Weights of a small transformer language model: RMSNorm before each block.
MLP neurons of a small language model. Each row is named by its layer, matrix (gate and up: input weights) and neuron, and shows model dimensions 0-159. Each number is 128 + 24 x the weight over its row's rms, rounded and kept within 0 to 255. Numbers have three digits each. A neuron's up and down rows have the sign that makes its largest values positive.
After each neuron's rows, "fires on" lists the tokens most often at its 100 highest values on Wikipedia text that the model never trained on.

L9.gate259:134124130117169109160109113102140141165121079145129080119151128121076134111098175104124142107112143133141089080119109128119133132154172137094106121100155146119132139118146129175101146133135120119119146135132103153112115141140098124128115113133108171112126065122138134103144101114121143202118141114122144146138150087127120107129120075168117111123143118146101172086123157131102147150091136134084110118129130110089114176123183125128121099139127149194141144123143111180091136116158136
L9.up259:134146175111094134126122152112109108107095136138112103101180151167139102091113165122105145127088137111120141104159171120131150110132115101099076096109153128113174158116103156137122092101149121114132127114129088155195142139120112100100158160105164131129135107119097139144133157136183142145119111135147092165120099139168140109116136117158131186095128152137119164130105111134165099095137137119148110093102143095117128128149153132147120122155092124131093113164144108134085119172134113
fires on: " sc", " |", " Sc", " –", " in"

L9.gate416:119137163140138110168138148141145154145090157106134154124108085121110136137092129105169113133152130141137152091103166158149102149151112142157122163169153132134110134110125126125067111126143128181150103152086129152134119104147130124124169095125149130096142148106128181083140133110122128152125140147143124173141094101147135133106128150074109101149110147139159139087102121147128156123127121131165085082109081120112134120140125199114156136147142102127128132138148187149161119095131097
L9.up416:124148114116113121141133135132162156135158154132136136081146108150147106172100114089147115184114162136134153087159109120117185152141155103104128108107162113091137109126132099146094119086147162109142139130115151119100122128117138120134103140172139139118128100108131137135112129167140116132149171122125135112088147108110111158146139153147100134179114150176145145164164156112161149116112139095171106092138076109135094117150100112076145120124119130124128119156145091161105090125190097
fires on: "g", " that", "if", "rib", ".", " which"

L6.gate110:135106139087083132098129116121148139135074143128121116113149149186097159133087130120111152144185130135089147126143130151172100138156123062128113117142102148152120120082149096146160124115112094102142153148141092129106109119159138158147136127146138136100159142102165146130139106112132119152127126147128094138130160126113112142149109126091126080115126094124106153129088107063098114116120093142166155127163119155117129099150166100113142113187142139103157166159129106114118127151142103
L6.up110:103139094098081155124117135094084164109106120086132129096133134150117139137122156131147131107120088121108146117114127087155120100141127132106139118111134117135128126144173136167139197137166093119147135144089163129116162132145111117113112132148117149066115135096124159143138155162065081117110119149105104093123171120156101110129102153124095076094125095123137129161113140116119160110137149159149134138139099129077121162155159129124156108134169126087142159115083131154130144136138139
fires on: " d", " rel", " oper"

L4.gate395:124141157107175135145118059082116118151101148137087114149142102102146116139097132123141124151123170165149109104136116106143083076140115119132110091133123143095143080160095124146109129126161099126109190168109115119085124148141143136071122111157130170148133113128139118119133112134134130093094104118122151133136147161120098151142139104114124138130134142166149094133116152090157165120151093171142166112099137152120146119153070133117129158159101130115114137132121093152119100125087159
L4.up395:085110109102116121111079106134129136153150138119091144116096155138132099158110166080118149131110133094157118143123150127141166096137147129123124110121131158144134099167096134167116147104117150171163163129135106112121154108100124128094127143157111175152145126155173119107127108103157131137136134124127111164110099126114092092083130177153096145104152101160135141150111145113178160137111089143118139161134081135130123163099166176125108121115155162126119132180133114099115073104141124
fires on: "hen", " wh", "\n\n", "P"

L4.gate1:161144160109125146119157154142130137100143109099143162127171147113142136127127092163120165140183121139095131158143154139155112099103085136168155173138121133160141159122158124144112118097148125089124152092077111111119106095129096102153128136093109167099171103169138117137135128157093097137141139122092140124119106115106115126151112120161177154149119136133121134078138133070120116130109118131122082123166141121104144131128156204146146153125142153136108089146148142122097113108151112
L4.up1:158147189113121151138107142114154148132135163123100104102161137136101151123151112103134128096121141113111118120090139108108113163115125160125110126130145126098107153178104086097149153119109127159112100180117122105144059139165142130107087160156117147142129148145142086107109179106113087105141141124159172128158119120138106126140116130123128142127085136103172140124127104093119108166182142131092099145103111155102137090163124137080119112126092105108091126171126101121145103119129126
fires on: "ary"

L7.gate321:096121126107129152151105107189083149120155115102137136075119125128131135141090107146146131130093144139123107098132134122081091089183150118140122146136127167135167125094147081089095115193121123133131142101143134135101121122091136093134127101127128133139145132104123144105128111101138097132150104139145118095164114106175134113101131124168146111147089148110137169176140135125124129146153148105162135154102153149161137086147127171143124133147097132170099158131175115183138146138151118
L7.up321:097146122133106094109120125148112142115106157124166126137109090092120141108132093119168109108098125082126096108108145134105110133123168124137101118105160099128149131120117107117103087147144150093114189136133135151130123132113146131139090119130099171100127141105120164110119093122151115134181127126147121141147124112134120145165163143140159129163111138144158134164113121130139157124159096094161126162115139119162091104157164197161142125115093074106040117133107135138119137165146134
fires on: ":", " Co", " co", ".\n\n", "ng", " Sc"

L8.gate230:148123138136148098155081130117123170162132086122144109113088117128097130123069115139099137139140131095124139078168137106137099112153093129106142083110161151111121174127165145103137149121114110109175126119152133114124147103124137113133115161130130132138139147147154106102119141120133129113110084180142112086150156120130131127124128116083145115147054137121114117162101148104130114141099166111157137122102076120140167140091136135154106133096105129094131119162084148099149164113079089
L8.up230:137069122101142105176138135134142107150116147123119158127097129106126134102104120144127106132167130165116155141117146142106160090170091134180084120098121130138134133126121158121160139103126159157103146130103114129147121090095163138121137146154145110111083151177136158104127078141105116109159112156128127147130179104129136186130090122087156163123115157110100110106125131132126131143097132150108107151116120158155114173099149090086091125128070112156114139114111124128147154087097122
fires on: "o", "el", "e", "i"

L5.gate86:129123161134122134138125161134133138137101120115150125144102127085146121119101097119086129142149136169181128159113116146127096120149170124129134112148127111111144107152106164111117108132119158109168169154139114131118136107141151162107165103099147128128119146156162131112107097138149158145118152173138071203138076149149128126130149217135139140118136148167166102115134092136121119097114101124134144082133121156138116181102143091133148138107122130112100108132164136143108127087087107
L5.up86:115083110092140117131099129164111159151123124155074155149109143107109120096096107130125097163119154146146119143112120119111119140128162089130130154125150121145127091119117127139137134141104144111146103174090122136151112133187112142133142145151126191152105137169145102130101111177118088132153081145156149159110096119088127191123106138136089105128146107139140139132183117127104124154100124160103135128101114142134147155132175173162123111113123121117172119125173140153106128121178140
fires on: "hen", "=", "urn", ")\n\n", "\n\n"

L5.gate207:098088128098122127106125150168122121134121144089104085118173142126134139107121167109168181108126106147124109130154150101149126143132151105117115115122112101105151106112166155098122115128114141102141132114098105087081143125159129126166131174118143069123118111145097111144118093117141167094092137133126119155177116133111118091129121095140104123117162152117185130144139163110156131128120109207150134109140110121137164140103128132127085111155091098115148148135123132171093106142114176
L5.up207:142143135078135157151113104075147110077129123124107163116108092112107115169145129119114097095090112131105136145082107098140157150134133147092087114113131156100092128114133060173126105146108125148114128133143147171133142126161093139127140127104116145151149137121100106131158135127115106153160097127135097133129137114132138091120163130144120104173109104136130132064149117122087115150161152111136116108101138114090100082121158133125104106086158147162151129081139107133119156117134074
fires on: " m"

L4.gate174:135135102126083128129184175088174168110098101082105092135155133112175143128131119130136120150120066169134118154115078129138123095130129118179139121140117125137106174113111092078151121133164158123146129117133098139119144103134085160140109163111130141097147105161110119131187134138127125105144129151123115141120151082123123120129157170105107093147117123102139189135139129095105128125143114127143149098123152136108106127116148144154139106124152152155145114116169179120097113139127162
L4.up174:151131102110073186113165183115164113092141143089100173134130124122138107128125159106140095126114105147105111122161094114157126102141145092135163129118088143100122111142090082092094099146116151110157133130112110139128083111150096119118142157128158105099165076136085136134126109110164130095146161125100123127129117090137103110128144144168101094125128121167152142103124131103140162116119156104144075120120154112096134153125081096130118098137106133144148109133129125125097129136166156
fires on: " m", " M"

L8.gate273:108153110111123106131132119113145139070123138139145090146088124153118126132136123133106105053138120109091100094120147143140165104125140116119128147080128155140135147114100136160102126108120139129111171149169148150164130144115128140134128114183136103133137136120122152159120161109141123133113132128169130114122107162127206119132141134146102191134073104112141113101175108124113155082115112124135137151156146091131101117141120139140157122154144088151096172141143144171073157127157102
L8.up273:145129157167153124094125151131109110127098130125135104111148105107120154145125121085124105082138111152123182123118090099121123092137156128127142169106099116131122148147120129067131110151091130148074136106119141109104149139181139152113141138137138092145151110112076155183132133129092141179147121118108087127088105088130165141091123130115166144128138128103115113156161082116128085109133121143165116141116078140152140121095141132110131137126168148138158180140115141137129080160139105
fires on: "ing", "es", "ver", "ad"

L5.gate99:104100122108131141156154103136138123112099126115133074118097109147129102121093159129138122120115102133072159106172104126117115103134141169141096154099169144095113113094159150107129113103137082116138121093124095114108150118117125109119131173095151144148140149167103117168125168140125136136162129143095143114137154073123156134160123102121102107102078141109149147137120140184077122132132135100135147160120072113128133127138190148082089106109134096132155116123115140152145109146163135
L5.up99:125146121098091135130128105143076104139077105125124074089142117137115128121110135095181137140116129098129119140130132128110110098118153149121070135120116166073111096116144131129105062133110072120126097085123123134153131102136117081132117137111157133093126131151118131162120162120109129145140097133105144102117119155116171109113138157137096089115102134153151139131135128158114083143147121099153158126160098116113093157127205111126107120128148114141142103177140136125102086128153158
fires on: " sc", " Sc", " st"

L5.gate268:094099162131081186141104090152125125135185168065118111155128067091084124111112097138138100138080125114178125131131147142104084117109156138151155151078149115069127152138105140082135101129108139079131137116123098149124109158121143122124128157118137122136181108139093156104108139120124115120151154135124104121133137110149116138132140117137127117147122135161112153131119117115133115133125148161140145139104136142139120087135161070168149145159123113130111128144129102174156112159136134
L5.up268:110090159126078194152120115122101151110173148064134078140090066098109090084140084114135134139095119133159134152159137147151080096114132147141145148109123146089162157151099133097134105132135123118129106109134091158143126117123123125103118137144141107119152106133115144102129127106091125099130129124116112098141137106132131129147144100138129145180112113161138104137134137132133104117148117138158144127123141121124138081140139068161160140184116139141135136140122123151177123192138117
fires on: " Co", " co", "yn", " On", " An"

L4.gate432:133088097143157156122093131098134127101113088122094105126104133161149121086092126117186108146107103170099128142132122139135088145086106118136122152148135152109130109105167129104116145162097138143130140133103109151111137117107108121179138127174166117127126123083133148140142148144147111081096160094126066090151156080097128123141122078098137109122128091109134142138154141105104083151127122154173095096110139134130154112132119120104105121108140125131143143149073130085130130169107111
L4.up432:175137141078128128166147123136096110129135120116152130094130169147097139133143108109100070093134122107114087135141071162137106088134108127124110097112138131092116100129129110079098111146129100096174104156157133100142139119172118086132115146144134165093119138140123108074133099152152133137159152134096131120111134113165118119134146129141136079103140134122164131112146125145144162116114141141159087147107123160117045115116167153106121122127118170135152141128143120132080160126152130
fires on: " m", " d", " le"

L9.gate328:079109144135109157129094107158087130146124065088107153151132129135117128103154125149127138106133113146145131086116120124142113142151137173150106148140170110128123153139089076125154171123153156106104149133150121114145133129115151143140158107146158146133163148106153134113122171126128127121123147082151117125124101139148119164109146135129129088097175122140119147144074100127125144104186146071108082106117114141166076105137101117122105159091144096140116098143142153164130096158098142
L9.up328:101131130139135117135060125129129110148151110050130139108165123106107124109121145102125140143144125155137140103119133143103096128130081128139141157140141139138103112148124120088125158154085139100159093150141098161135133046096137163096121096137110147152127117153107060122135166093107140123157151144165145145147163121120142133136187133168124098163146105106113159155095157141146132108137102147142119091110127125143117132122145137156154154082147115115134110120173163140112142141125155
fires on: "-", "ul", " |", "er", "ir", " of"

L9.gate423:104106103135135129133118113131124109105101106132097139124129141151110118089128131122104106138124140159130123096142150132107150114144130150151170157149093108092108186128141134152116141132172115132086108123086091141112137099160139134107162128142155153090181089061164129112132145156134138110124149121162114122127156143107146149119131151132121092168146133120136189109124116097082116085123130111135088107090167160133114118109120150152096115105112156176168136097128139140129178112074099
L9.up423:136151140129120157142114132148144129126144169138144145138142107112124130094135065126129111119157140133134090171102126143147149164116097083142116148110144142096127178106141135146122125134164163108160117163163130160145129169107119131141151098117130083128122109137153085117120147095162103136156152171130100129103103131152146117142099152119108095104142080116149182121093173158138139067133125102091119142087190088124148122162143143128122097150139123109085158117140152164117140108125140
fires on: "er", "ir", "our", "ab", "u"

L9.gate43:148152148111104158127089144089103147147134099133127159163113161089141122127124093104139111127095123157115119133124175134153085175140140145133144091150161140142106155143164089128099144087118137140124170164122100126088136132139109146175158156135150107117153150131123148115167167086131139112118128160154083173121086145137104143131081129121093133146144156124138115125128152173131123156123068120145121108119119106131120109128106156162167116097144098076152143123124152132106150091121091
L9.up43:084128104145139127094117159117113127120094165125152146150144118155130128138106149109139095111115182154167177164150129167125162128143104115147118163053136139130121117135130137135132184180101101125107161110125103139119105125144120171121131118154161117176139152111093118154123164157124163137109121114118123119130155093126174145101131105119132120142128137111107122150122165161119144129089102135117129120133089115110100121133128139114160092095112128173161129122053103137072114150137104
fires on: "l", "ol", "if", "-", "g"

L8.gate145:189148159179091097120162129128133147119114097107110124134118175127149146121134138098116156144087136131125111078127146125110111094174064137156137102133136143108117116149133152112128107151159102094118145149123156107108122140112174153108114097124141126122145146132154133138113108098141143108133144211135110176113173144134085133120149187118100167094101136104115116127119123130161144124096129124096093132152123119079098122179154117131109091104169114109114124136131118110133133125131117
L8.up145:154093101111114123126081120097121143175163146131155107159086137128114152112095190102125139114141141106147103103120126097116138108083101102160125089100186093131145111151120144128137151085129131139153115170111104095141122153160142141124102129106107123118110138145164125145154099120105109094090137158154086144101176162152117126134093162107117142121120147145113148131103141132169157138125109122167123139170127116149089144111141091140116153147133136152117051122140137125147103114167123
fires on: "i", "o", "er", "ian", "le", "ia"